config.yaml
n_layer: 13
norm_eps: 1e-06
rope_fraction: 0.25
bias: "all"
tie_embeddings: false
init_std_qkv: 0.0258
init_std_o: 0.0
optimizer: "muon"
schedule: "wsd"
decay_fraction: 0.384
decay_shape: "linear"
steps: 5805
MLP neurons of a small language model. Each row is named by its layer, matrix (up: input weights; down: output weights) and neuron, and shows model dimensions 48-175. Each number is 200 + 30 x the weight over its row's rms, rounded and kept within 0 to 999.
Before each neuron's rows, "fires on" lists the tokens most often at its 100 highest values on Wikipedia text that the model never trained on. A number after a token or word is its count.

fires on: " |" 43, "|" 12, " P" 10, " M" 7, "b" 5, "r" 5
L4.up491,228,198,205,159,242,206,193,189,249,233,187,230,190,153,213,185,160,244,194,180,238,230,185,173,183,196,248,222,197,252,205,179,206,222,188,162,179,193,208,233,227,258,173,152,195,242,220,249,225,193,237,226,206,261,142,199,230,209,196,185,178,215,120,212,201,186,207,271,184,189,208,207,202,199,223,201,197,208,213,179,235,218,187,216,197,195,225,221,123,172,230,194,178,216,213,188,229,230,215,205,152,194,235,165,168,179,209,222,224,203,202,168,256,221,239,183,238,248,227,168,227,138,210,211,229,241,206,211
L4.down491,201,175,213,235,185,190,188,266,208,211,145,228,212,182,208,143,208,203,164,194,139,213,221,216,200,177,224,204,195,179,223,216,145,153,192,238,216,271,239,173,243,235,189,156,191,208,200,243,170,163,246,177,208,177,224,185,222,218,199,214,245,190,133,211,226,216,206,217,212,169,202,175,177,138,222,222,192,230,209,168,211,205,205,202,235,193,128,155,180,230,231,230,194,228,204,179,227,127,210,203,227,233,243,240,168,183,254,239,131,196,173,178,229,199,181,192,250,183,195,290,212,143,187,253,222,187,217,153

fires on: "," 32, "ly" 9, "ally" 8, " better" 5, " with" 4, " by" 4
L3.up949,246,200,210,207,201,168,121,181,184,164,206,154,117,185,203,190,196,228,216,196,162,222,216,189,249,191,199,167,226,168,175,174,193,223,177,154,203,242,220,174,210,207,196,207,149,182,269,214,168,202,222,227,199,189,204,228,227,199,191,249,216,181,141,174,209,144,149,215,209,158,209,168,210,208,243,180,238,236,219,177,178,162,234,187,203,177,184,201,181,234,171,197,239,220,199,192,164,224,222,179,211,214,214,218,191,171,164,173,153,201,215,205,221,213,238,218,173,256,245,240,222,215,164,208,140,218,209,227
L3.down949,165,223,184,205,166,209,186,225,225,216,258,170,217,174,207,205,192,140,216,205,259,203,202,197,192,162,211,203,197,149,240,214,195,200,188,198,206,156,223,232,249,132,260,216,205,161,184,218,228,262,183,181,212,191,245,263,173,227,193,239,163,217,231,230,243,254,196,188,216,224,211,182,163,234,173,218,203,199,206,186,173,192,204,216,150,267,173,209,252,231,247,173,185,186,189,172,254,199,214,195,209,214,177,160,224,239,226,248,164,192,193,273,166,184,200,174,250,194,159,132,125,200,162,204,216,191,230,167

fires on: "n" 16, "s" 10, "d" 9, " and" 8, "m" 7, "rs" 5
L4.up792,244,207,202,144,205,169,245,186,221,216,208,190,195,220,254,169,204,268,184,203,134,192,223,201,173,199,193,233,241,193,194,222,209,263,244,255,168,137,222,280,231,227,149,163,194,159,168,228,189,231,235,253,191,228,217,217,198,178,199,190,209,128,227,232,196,232,230,198,238,170,166,204,188,196,188,179,203,184,202,197,188,204,191,204,149,235,198,168,200,185,191,203,214,179,186,174,150,195,199,185,167,233,167,240,172,165,206,233,213,229,195,225,212,254,174,150,188,196,210,233,193,234,170,100,170,219,228,206
L4.down792,259,227,177,232,167,172,212,235,176,158,224,171,195,252,223,171,192,163,207,208,200,210,195,234,215,213,215,263,156,217,229,176,175,219,155,244,235,193,218,237,192,209,187,220,194,149,165,197,190,202,152,205,188,217,199,193,227,215,177,256,182,146,170,246,225,170,196,206,222,196,201,188,291,163,183,143,239,170,212,201,179,153,209,198,228,245,182,162,173,195,136,139,221,200,200,198,177,197,195,261,139,153,205,215,187,226,176,189,225,250,249,163,173,159,201,226,233,238,234,133,209,156,192,178,264,230,141,221

fires on: "," 35, " as" 22, ";" 18, ":" 7, " that" 5
L10.up692,169,213,189,206,231,157,211,246,200,227,221,131,171,195,206,270,223,181,168,210,215,307,248,203,196,205,204,240,194,197,198,219,245,186,157,153,199,160,171,204,234,175,244,120,183,203,226,211,262,138,171,189,270,181,197,254,183,209,171,174,220,170,222,242,206,184,209,219,240,173,158,199,224,213,262,236,194,208,199,188,149,216,223,219,182,278,182,168,148,230,197,209,250,205,269,183,193,223,187,200,178,221,205,176,234,227,197,208,215,187,179,170,184,182,266,197,200,251,207,148,247,225,241,197,259,228,202,167
L10.down692,202,240,227,194,189,191,199,238,138,199,186,180,140,238,264,188,157,192,209,202,235,180,192,160,175,210,211,204,184,187,200,236,193,218,216,234,202,193,168,213,203,166,153,126,210,193,275,159,276,228,222,237,243,177,204,219,157,247,234,259,203,166,192,188,218,216,130,240,243,195,203,170,220,173,209,183,262,197,154,172,248,217,206,180,160,219,233,220,177,162,253,237,196,214,212,218,197,195,179,158,218,210,194,196,213,197,178,200,209,178,233,149,226,213,171,241,232,186,165,139,223,173,171,250,213,185,241,246

fires on: ";" 32, "d" 12, " |" 6, "ary" 4, " ra" 4, " 1" 4
L4.up1255,180,182,143,223,211,244,202,164,213,167,252,177,217,214,171,202,188,243,178,220,139,176,230,226,208,218,168,197,236,211,218,189,198,234,216,252,228,244,204,229,180,202,176,262,144,258,185,193,217,183,246,226,201,220,199,226,264,201,215,197,197,197,114,239,232,230,196,212,222,207,186,220,278,184,198,210,192,215,234,161,241,224,230,195,206,203,171,162,234,170,199,179,210,219,183,249,229,174,181,210,214,204,170,240,191,165,227,201,184,200,173,173,188,197,199,234,191,201,204,177,201,183,181,194,199,147,176,163
L4.down1255,176,146,230,211,234,209,186,185,197,236,196,185,223,204,158,129,178,179,267,222,181,151,228,165,172,227,204,201,167,195,177,220,160,198,200,221,174,209,198,231,189,272,137,220,258,178,169,174,181,177,188,192,254,185,214,219,205,192,166,234,173,204,195,250,149,257,216,212,203,154,219,214,190,231,163,157,241,170,231,173,192,190,253,227,160,227,245,123,168,143,193,180,154,212,219,206,199,193,250,217,185,208,229,214,161,209,234,197,238,181,172,208,220,182,221,192,219,153,190,221,124,157,177,237,188,204,220,178

fires on: "," 76, "\"" 4, "ona" 4
L9.up7,146,233,203,213,161,198,179,228,154,177,245,115,173,175,245,200,204,204,172,155,187,232,231,251,205,184,206,232,249,236,190,199,186,185,144,190,236,174,199,222,195,234,149,142,221,216,257,206,203,171,181,258,199,182,186,197,206,186,194,202,194,184,183,170,188,195,187,193,216,167,183,203,217,167,194,187,171,192,219,209,163,227,166,168,194,208,196,203,196,224,215,178,178,207,209,115,188,192,255,199,169,229,206,230,155,197,229,157,251,176,196,222,172,167,215,211,202,229,231,176,196,176,158,174,195,220,183,104
L9.down7,171,181,193,200,227,198,164,227,197,193,215,162,160,218,224,223,166,181,220,159,226,166,182,166,163,171,187,155,174,150,216,228,181,183,193,186,247,212,216,226,185,166,182,97,194,254,192,196,226,237,155,164,184,219,201,234,205,262,194,236,225,202,200,214,185,214,174,206,172,189,235,154,214,145,246,186,197,228,220,194,192,257,231,207,191,249,203,174,191,166,114,225,188,206,206,157,283,222,166,193,185,243,204,159,268,257,251,186,145,174,198,223,189,243,184,211,209,208,222,198,152,225,188,181,239,229,234,170

fires on: " in" 16, " was" 13, "19" 12, " an" 6, "," 4, " is" 4
L10.up739,149,210,243,170,125,144,166,186,231,213,225,210,196,234,165,184,189,204,177,181,166,234,175,120,194,220,205,280,186,219,208,221,233,201,253,202,243,248,209,164,212,167,141,176,247,175,192,162,145,195,187,232,203,146,256,175,193,212,216,208,225,243,172,183,194,208,193,174,196,218,204,185,206,217,169,190,229,193,192,206,162,233,175,138,193,187,197,234,236,153,132,141,190,137,162,199,236,263,218,246,138,253,244,201,253,201,228,243,200,198,221,241,234,258,220,189,187,234,174,234,188,213,205,203,208,208,177,169
L10.down739,202,107,209,155,172,218,140,202,218,181,217,206,176,200,239,208,192,188,200,200,206,228,218,190,170,193,208,250,239,188,171,254,197,142,236,187,147,209,237,215,195,218,199,176,223,188,257,173,227,221,170,209,223,174,181,244,200,254,208,219,212,156,239,238,230,194,204,187,214,215,183,210,177,221,231,188,149,187,215,169,172,215,172,138,160,201,234,199,150,215,218,187,168,205,214,208,212,215,233,170,159,174,215,151,151,247,187,217,198,248,185,208,198,255,229,185,266,205,234,237,227,186,229,190,196,246,211,239

fires on: "," 33, " (" 18, " and" 4
L10.up503,206,183,204,161,198,184,242,257,174,214,224,174,188,214,206,163,171,185,219,130,164,199,221,160,234,141,188,258,240,187,161,204,165,182,200,211,263,196,199,183,136,251,217,208,162,252,217,213,185,214,173,241,154,204,166,210,226,202,190,202,210,224,166,192,239,179,142,130,182,204,195,208,191,141,150,183,230,219,226,201,247,210,206,234,222,182,162,177,131,160,178,145,172,174,191,170,221,218,197,209,188,227,207,190,159,231,195,220,273,161,182,214,219,155,212,186,180,227,220,184,169,185,158,204,258,179,183,153
L10.down503,189,235,178,185,169,191,233,237,226,188,195,134,195,163,218,209,180,140,197,183,194,204,211,188,192,169,215,188,170,190,239,246,221,173,138,183,180,271,228,242,190,170,242,186,206,170,170,163,188,194,195,205,191,188,222,177,244,235,190,195,227,194,224,260,174,268,191,242,241,193,219,273,203,259,212,203,212,168,202,167,194,176,188,232,218,239,215,202,171,227,293,217,215,228,196,171,189,197,183,180,181,207,171,190,185,161,289,186,187,190,207,216,154,205,244,195,211,219,200,185,244,224,185,190,213,242,243,245

fires on: "," 57, " and" 17
L9.up453,184,185,218,228,213,214,229,240,173,232,188,115,223,167,201,169,196,189,170,223,239,170,187,251,239,181,201,251,231,185,231,201,264,193,206,226,207,145,172,220,174,205,171,175,240,232,236,192,208,228,175,245,142,179,195,232,255,183,218,201,178,193,179,225,181,163,224,170,258,245,221,200,224,198,192,154,237,166,201,239,194,238,239,235,230,204,184,221,181,234,185,174,177,176,191,160,169,177,140,233,242,212,231,222,219,170,216,189,254,132,142,133,196,201,232,187,245,168,181,196,199,186,213,195,229,226,171,217
L9.down453,174,193,236,179,210,181,191,274,183,150,218,196,229,199,200,208,167,173,216,211,179,180,231,215,171,186,197,251,128,201,185,239,210,181,133,174,221,184,220,224,219,207,242,152,159,171,216,181,169,189,190,153,213,218,219,205,219,157,207,193,209,270,182,197,160,191,176,221,180,176,192,250,195,281,171,235,230,227,222,110,137,175,191,187,229,206,189,213,169,225,212,204,211,213,203,194,219,194,159,156,179,174,169,169,206,242,264,206,191,187,156,205,219,165,220,180,197,212,200,185,223,199,250,194,179,217,219,171

fires on: " in" 31, " the" 23, "19" 11, "In" 6
L10.up863,259,229,180,167,199,233,153,224,231,188,190,188,224,199,200,168,196,207,209,186,229,182,227,175,219,152,172,219,194,209,191,123,166,204,174,203,206,203,227,185,196,207,219,202,253,256,183,215,193,157,132,159,144,228,230,163,202,210,235,195,242,207,226,202,176,152,227,221,219,217,259,211,213,188,245,192,271,217,228,182,198,168,160,147,264,214,186,246,235,186,214,152,194,176,176,251,223,263,192,240,165,205,209,200,212,181,211,213,258,189,178,243,279,217,207,153,207,196,216,181,228,157,190,195,208,214,196,194
L10.down863,180,183,217,190,194,257,207,263,220,235,187,178,215,168,159,169,191,160,190,172,190,230,239,165,164,188,235,210,184,169,180,196,118,188,229,280,221,223,219,183,170,219,173,134,244,181,187,150,250,224,197,226,189,166,152,222,207,215,191,209,191,208,202,185,191,166,229,212,175,181,218,217,177,199,216,216,171,244,193,190,198,240,242,194,230,208,207,197,224,199,194,208,180,227,182,202,184,203,214,211,208,236,165,163,208,253,204,205,257,260,201,197,179,251,183,239,167,197,234,215,258,216,195,204,179,242,218,162

fires on: "ras" 13, "lt" 13, " next" 13, "ert" 8, "s" 6, "ura" 5
L2.up331,181,171,218,218,203,192,182,191,289,151,225,216,212,188,217,207,198,184,201,160,199,269,246,207,189,207,214,226,180,226,194,205,208,210,181,188,156,192,194,195,211,213,196,181,192,196,181,187,158,203,150,201,204,206,178,132,225,158,151,186,223,224,177,207,277,242,223,233,190,210,207,209,250,166,176,225,204,213,163,227,249,238,150,188,196,226,206,223,227,278,219,137,203,203,211,188,188,201,221,216,184,213,173,231,190,212,194,217,214,185,160,209,211,282,211,258,171,211,224,210,211,132,213,182,207,156,166,228
L2.down331,221,134,179,229,200,181,223,159,232,154,231,187,211,138,231,172,222,240,170,148,174,207,175,223,217,193,182,172,181,228,162,177,200,226,223,206,206,236,185,226,207,214,220,236,202,211,197,253,182,257,183,227,228,150,236,224,208,202,174,195,197,197,201,183,227,184,207,177,198,216,233,220,157,205,195,157,212,191,196,159,198,224,264,191,206,191,241,221,191,205,175,160,184,276,234,249,199,240,204,206,207,181,212,242,216,227,151,157,215,189,158,252,183,221,240,229,217,228,161,184,233,237,221,225,201,174,183,220

fires on: "n" 18, "on" 14, "con" 10, "ron" 10, "m" 5, "Con" 5
L4.up793,201,178,203,170,252,194,259,187,229,204,206,216,224,207,166,183,226,204,185,228,86,239,169,194,249,203,194,246,193,183,206,207,185,202,220,230,228,153,200,263,188,218,154,139,176,199,193,194,201,156,180,182,187,186,199,195,194,174,214,193,208,196,190,184,206,222,240,213,224,194,189,187,217,215,183,213,175,176,174,153,212,206,183,126,178,182,172,213,191,236,198,250,183,217,211,225,199,242,127,193,123,183,194,256,198,205,218,228,217,259,211,243,219,173,177,206,137,250,220,186,250,244,223,224,165,235,207,280
L4.down793,186,230,166,226,189,192,199,193,147,222,229,165,142,222,198,196,267,247,244,220,203,209,173,242,210,219,170,252,165,204,205,225,206,186,141,179,205,184,201,152,212,225,176,220,215,151,200,144,220,129,182,193,194,172,228,230,124,193,175,180,222,221,200,187,193,176,176,179,266,195,216,220,275,202,202,214,190,167,205,171,165,182,189,162,222,202,175,239,224,197,242,202,200,205,222,225,193,194,202,251,194,220,210,255,215,226,197,187,202,216,232,171,161,188,187,202,245,216,176,186,204,241,190,228,195,167,166,189